config.toml
n_layer = 8
d_model = 512
n_kv_head = 2
weight_decay = 0.018
final_lr_fraction = 0.02
MLP neurons of a small language model. Each row is named by its layer, matrix (down: output weights) and neuron, and shows model dimensions 170-297. Each number is 128 + 24 x the weight over its row's rms, rounded and kept within 0 to 255.
After each neuron's rows is what it responds to, as a language model described it from the Wikipedia text at the highest values.

L2.down310 [108 134 145 127 100 146 139 149  99 146 102  94 123 120 167 146 172 120 106 131  98 139 138 115 104  93 137 131 119 124 109 148 135 143 150  90 127 125 104 127 115 117  88 114 134  88  98 169 157 124 129 164 105 150  94  90  84 128 159 144  93 113 116 142 127 146 123 172 164 142 165 138 111 128 128 125 123 125 128 100 146 104 137 108 163 172 116 153 136 124 115 172 192  92 141 108  97  73 142 171  78 132 132  94 148  85 152 119 143 114  97 163 129  80 114 119 123 118 145 128 123 147 201 112 164 148 141 116]
Description: Organization/group head nouns. Generic nouns for organizations, groups or labels, often after "the", such as label, school, club, league, band, company, team.

L5.down1533 [117 135 151 152 133 147 131  82 145  92 214 117 149  89 105 127 110  77 122 110 123 163 100 200 103 109 116 159 198 145 126 114 133 173 134  92 159 165 122 103  96 132 118 154 122 117 119 119 161  97  91 113 131 120 140  67  95 124 152 150 130 147  83  96 161  82 116 169 106  89 175 133 113 117  98 105  92 159 168 189 145  92 125 138 184 165 126 115  87 108 124 128 151 124 111 134 124 131 151 133  86 137 140 114 130 156 159 152 138 110  86  97 130 126 156 112 135 138 109 138 143 138 107 137 155 137  97 140]
Description: Mid-word surname fragments. Middle or final word pieces inside multi-token proper names, mostly Germanic or Dutch surnames such as Schlüter, van der Duim, Gobert, Commerzbank, sometimes inside ordinary words like stomach, ponds.

L4.down1249 [173 168  83 154 167 136 131 127 164 148 156 127 107 152 117 160 114 125 140 140  84 145 139 139 105  86 119 122 111  94 185 145 129 104 105 114 115 103 146  90 129 159 116 142 116 118 141 122 143 132 130 161  96 129 113 171 137 157 104 106 174  84 216 136 106 128 139 112 125 110 107 108  88 113 157 136 163 201 123 103 121 114 100 132 104 125 101  75 123 129 112 135 142 127  92 143 110 106 164  91 144  87 116 144 115 122 161 100 120 127 119  91 110 146  92 124 152 117 130 116 144 150 126 132 127 115 168 122]
Description: Leading number digits. First number token right after a table pipe, parenthesis or separator in tables and coordinates, e.g. 0, 24 in "(24 May", 26 in "26.94718".

L5.down440 [ 88 190 152 134 157  94 132  88 115 119  91 116 154 146  55 163 140 154 139 145 128 140 154 128 124 125 117 138 101 160 162  88 166 144 130  69 160 133 108  95  92 142 105 112  99  69 143 117 152 138 147 144 110 118 141 113  87 160  86 120 107 136 174 131 183 103 127 141  86 147 156 131 142 135  92 133 144 133 135 119  97 114 128 144 100 156 152  92 124 107 142 139  90 128  97 130 146 154 119 130 138 123  92 129 141 167 174 165 118 108 148  93 108 124 155 172 101 171 123 128 130 112  87 107 111 157 128 103]
Description: "and" in compound labels. Mostly "and" joining two nouns into a fixed label or role in tables and lists, e.g. Liberal and Country, footballer and manager, Written and directed; sometimes inner pieces of personal names, like Giovanni.

L4.down290 [128 169 105 155 128 153 126 155 113 119 123 149 115 115 113 147 129 126 125 104 119 149 159 107  84 125 111 144 150 139 179 169 148 136 108 126 101 151 110 119 149 125 138 165 181 119 129 168 158 148 136 145 178  95 168 108 129 142 136  77 152 120 121 123  84 120 141 141 114 115 123 107 132 110 124 128 112  92 155  94 114 136 120  69 104 108 169 130 174 147 108 149 128 132 104 145 130 163 102 100 121 119 115 109 155 127 136 128 158 160 100 146 164 122 174 161 164 113 141  78 167 117  76 146  76  92 136 134]
Description: Surname word fragments. Middle or final word pieces inside people's surnames, often after a capital first piece, as in Sch-leg-el, Ha-hn, Gober-t; also fragments of other proper names like Karls-ruhe.

L5.down212 [124 106 161 124 107 134 137 157 160 131 160 100 133 108 155 157 125 136 156 169 155 178 155 122 101  95 120 123 117 139 156 160 127 107 110 119 134 132 131 128 128 129 131 123 104 150 132 165 136 104 125 110 120  95 152 162 127 117 138 147 197 146 119 178 110 165 114 106 164 134 116 173 120 176 121 135 139 120  84 112 105 136 126 135 105 164 144 127 145  93 111 133 151 110 145 129 155 156 120 106 112 116 117 127 117 143 141  88 131 126  42 143 141 104 106 162 116 170 121 106 146 111 137 128 150 118 122 198]
Description: Phrase-linking function words. Prepositions, infinitive "to", and "'s" that open a complement mid-sentence (difference in, cost to, aim to, there's), plus verb-completing word pieces (ass-ume, invol-ve, achie-ve).

L5.down325 [131  87 107 104 127 134 122 104 172 114 112 141 132 152 146 108 115 116 104  98 145 145 119 134 131 119 131 144 128 115  90 135 115 112 143 118  89 134 132 155 156 107 184 128  89  94 150 136 138 110 136 116 130 138 142 115 120 154 183 118 138 142 120 174 143  84 137 133 163 129 106 148 111 126 116 124 106  99 129 133 112 159 135 146 175 119 114 133 115 151  90 111 168 111 168 137 144 136 137 156 127 117 115 169 131  99 147 109 133 173 159 130 143 134 109  75 126 129  79 109 159 118 145 150 138 130 102 131]
Description: Predictable boilerplate continuations. Word pieces, digits and "in the" inside formulaic Wikipedia text like census lines, coordinates, climate tables and death notices.

L5.down606 [123 107 149 135 154 137 135  83 120 149 135 138 128 167 150 140 135 147 129 124 167 128 182 154 171 138 147 118 109  98  93 130  71 120 166  79 120  98 111 158 115 134 143 159  87 138 120 116 119 119 138 128 100 160 146 161 126 104 137 148 109  86 105 136 147 133  88 113 111  89 164 106 180 104 134 124 109 153 115 148 132 146 128 134 122 107 116 118 112 135 130 131 128 129 112 173  71 148 104 129 130 113 133 154 191 133 145 103 104 126 168 132 140 148 162  85  64  86 128 137 124 140  89  96 161 144 136  93]
Description: Name piece after initial H. Second word-piece of a capitalized name or acronym right after a lone initial letter, mostly H, as in Hoban, Hyames, Hewitt, HRD, Globo.

L4.down663 [162 157 198 140 145  74 100 105 111  98 125 138 137 122  88 126  93 126 168 129 161 123 165 126 140 130 124 127 148 152  92 130 137 168  95 110 100  90 121 120 156 147 119 156 109 105 146 142  98  89 126 143 137 126  99 124 202 156 111  85 114 121 115 105 134 162 177 121 139 115 109 102 134 134 131 121 141 136 101 139 111 135 133 128 129  82 110 122 146 105 122 119 137  92 137 107 128  97 108 150 118  90 125 139 172 161  83 170  93 147 176 116 117 139  79  92 131 140 114 107 134 101  83 105 104 142 124 123]
Description: Second piece of capitalized words. Word-internal pieces right after a lone capital letter that starts a name or word, often in tables and lists, such as A-tl-anta, F-el-ipe, C-ul-iacan.

L2.down649 [ 93 122 119 141 119 100 112 114 118 101 149  64 120 112 152 125 134 105  85 117 110 139  64  69 132 123 104 126 109 138  91 109 135 159 126 100  95 149 182 128 132 106 138 151 122 132 127 116  95 124  80 172 113 111  81 133 166 103 139 110 137 167 158 100  96 136 116 106  74 152 179 156 180 126  95 180 120 120 165 167 152 144 115 108 127 147 119 107 165  99 113 163 189  64 105 116 139 165 137 130 135 114 132 139 143 134 100 178 114 113 107 107 130 128 127 157 148 138 137 140 133  89 100 144 110 104 114 175]
Description: Coordinating "and"/"or". The conjunction "and" or "or" right after the first of two coordinated nouns or names, often fused with the preceding suffix (liquids and, Harold and, hunger and).

L5.down1415 [118 125 110 125 124 105 144 150  94 109 113  59 108 104 105 161 123  85  99 105 111 155 135 126 156 124 118 103 137 143 109 139  91 150 147 144  89 130 127  83 163 117 114 140 116 105 184 164  38 177 136 145 113 146 127 113 148 158 123 142 153 122 126 104 202 132 149 127 122 120 138 140 130 121 141 143  99  72 114 149 150 132 127 117  89 112 143 126 119 122  97 112 110 109 134 121 152 143 159 125 121 161 103 149 155 119  85 130  97 156  96  90 111 154 123 113  90 108  90 166 126 121 113 106 116 105 157 121]
Description: Second piece of split words. Word-continuation pieces right after a one- or two-letter start, like m|ind, L|oc, M|od, F|ind; also en dashes in sports scores (103–105).

L4.down1157 [119 156 123 114 130 123  81 121  89 129 130 107 103 133 149 111 107 109  77 137 142 109 146 106 132 159 130 125 121 139 107 139 128 134 147 115 139 102  88  86 111  91 110 102 106 115 118 132 111 135 113 162 109 131 115 124 152 112  73 149 124 147 141 125 141 145 114  79 140 154 102 143 133 123 163 142 158 149 150 185  84  86 107 128 114 125 122 122 138 144  87 168 124 122 152 127 147 147 148 116  97 139 134 122  97 194 156 120 115  86 133 146 131 166 128 108 130  77 171 139 168 112 164 137 115 104 142 168]
Description: Counted nouns in statistics. Nouns ending a noun phrase in census, demographic or administrative text (husband, families, land, villages, subdistricts), plus word-final pieces such as ens and inn.

L4.down391 [ 76 150 127 121 128 109 102 111  78  83 134 100 157 107 109  67 121 119 110 117 107 161 112 125 104  90  82 115 140 147 138 168 128 139 130 104 128 111 128 130  92 127 130 116 155 136 136  94 102 124 121 120 141  27 134 110 127 104 161 116 116 143 138 115  90 152 116 131 109 148 176 101 109 120 169 159 160  90 132 108 134  98 141 107 137 154 133 116 113 129 129 118  89 121 129 157 170 127 152 164 129 148 119 121 112 101 127 118 143 121  89 129 121 159 124 160 137 137 123 125 133 150 133 139  60 168 132 141]
Description: Prepositions after word endings. Prepositions like in, at, to, of, often fused to a preceding suffix (molecules in, majored in, moved to), plus In/at starting words (Influence, atom).

L2.down1524 [106 131 136  90  66  90 135 118 137 136 145 123 169 108 183 111 126 139 102 102 127 100 152 156 125 147 159 108 125 141 159 166 153 116 137 115 101 115 120  95 118 150 154 112 103 166 121 102  91 176 109 188 127 117 140 134 109 119 177 141 141 178 112 163 139 111 117 136 160 127  92 147 195 147 117 140 126 121 150 125  73  81 154 161 140 141 120 165 136 141 153  93 106 172 102 125 149  91 157  94 120 170 130 105 116 126 148 114 133 118 107 146 146 107 122 112 107 129 133 108 115 149 121 144 152 105 120 139]
Description: Section-opening tokens. Tokens just after a line break or heading that open a new section, infobox field or list item, such as As, Languages, - Current, Other.

L2.down1175 [137 130 118 137 107 134 125 127 155 112 171 115 158 112 154 117  96 167 115 101 135 101 147 141 111 170 114 159 124 142  91 154 145 147 145 143 144 136 158 108 149 109 112 118  96 174  89 129 103 138 145 128 130 140 117 103 132  92 119 110 106 147 174 147 149 132 144  83 140 112 133 147 140 113 127 134 176 113 134 121 105 107 133 149 159 135 138 134 121 100 109 144 127 112 169 151 105  93 148 148 154 129 150 139  83 184 163 163 126 137 152 137 142 120 143 172  87 142 134 114  97 134 107  81 133 125 101 120]
Description: Before a bare verb. Auxiliaries, modals and infinitival "to" that come right before a base-form verb, such as does not, will, going to, able to.

L4.down1348 [140 104 118 128 123 104  68 154 173 116 114 165 131 116 138 185 114 129 115 107 115 134  97 156 121 111 118 136  68 122 133 132 128 114 164  94 149 135 116 153 137  93 145  61 107 125 112 110 123 111 139 145 109  88 118 127 127 132 127 157 111 140 104 137 106 112 132 102 120 157 149 125 156 107 105 153 170 159 133 163 129 102 121  89 173 143 127  93 112 162 130 149 133 124 126 123 141 109 141 116 152 116 141 144 115 144 116 165 148 148  83 163 137 107 128  87 117 115 137  78  98 120 127 113 126  97  84 102]
Description: Joiners in descriptive listings. Connectors like "and", "by", "&" inside short biographical or credit entries, mainly between two roles or names: "actor and director", "portrayed by", "Schwartz and Edwards". Weaker on birth-year digits and table cells.

L2.down1293 [128 114 127 116 118 151  99 150 132 114 105 106 112 169 101 113 178 120 166 145 123 117 105 157  94 113 161 118 104  86 164 141 156 114 144 102  89 140 131 121 170 127 124 123 138 150 123 164 137 150  87 102  93  71 108 175 142 158 152 107 100 103 123  93 169  79  87 124 163 121 104 128 175  95 160 149  95 121 136 133 115 131 141 167  92 139 129  93 113 104 146 184 127 167 101 140 125 143 132 100 194 135 101 152 143 103 182 137 135 154 139 107  99 130 129 101 145 111 128 106 123 142 145 143 121 122 156 180]
Description: Field separators in tables. Separators ending one cell or field of a table or list, mostly the pipe "|", plus semicolons and colons, often right after a name or title (Li Xiaoxia |, Navigation |, Prize money:).

L4.down1371 [145 164 114  91 138 111 159  80 137 133 127 142 132 121 156 143 118 143 157 140 107 120 111 135  90 126  56 100 113  99 155 109 118 108 141 119  82 103 118 160 125 128 103 114  89 101 108 121 203 102 114  83 118 139 107 108 120 145  94 146 166 122 129 128 132 124 146 116 119 128 180 172 122 137 156  96 117 161 108 129  88  95 151 147 120 129  89 125 107  78  91 109 142 109 160 143 125  66 123  97 159 148 109 125 108 106 144 130  99 103 120 154  91 128  88 122 123 155 135 157  75  96 137 124 133 165 122 120]
Description: Second piece after an initial. Word-piece tokens right after a one- or two-letter word start, often a capital H, G, W, St, as in H-om-epage, w-inn-ings, St-an-ley.

L5.down496 [168 118 108  76 113 167 129 196 131 166 107 116 124  94 127 129 119  90 111 101 103 117 119 126  87 164  90 100 137 124 125 132 173 134  62 156 162 138 168 137 173 150 154 130 131 112 170 100 177 117  90 107 120 149 138  93 162 126  69  85 157 116 151 144 118  98 126 117 117 121 116  91  90 121 155 115 179 140  99  98 161 164 145 113 147 147 133 149 144  95 118 102 114 181 182  88 121 130 139 129 135 130 102 116 125 153 149 123 143 102 183 125 111 141 152 143 119 122 146  74 102 129 145 140 122  98  94 144]
Description: Table cell values. Numbers, pipe separators and punctuation inside table rows and semicolon-separated data lists, such as sports standings, election results and years of birth.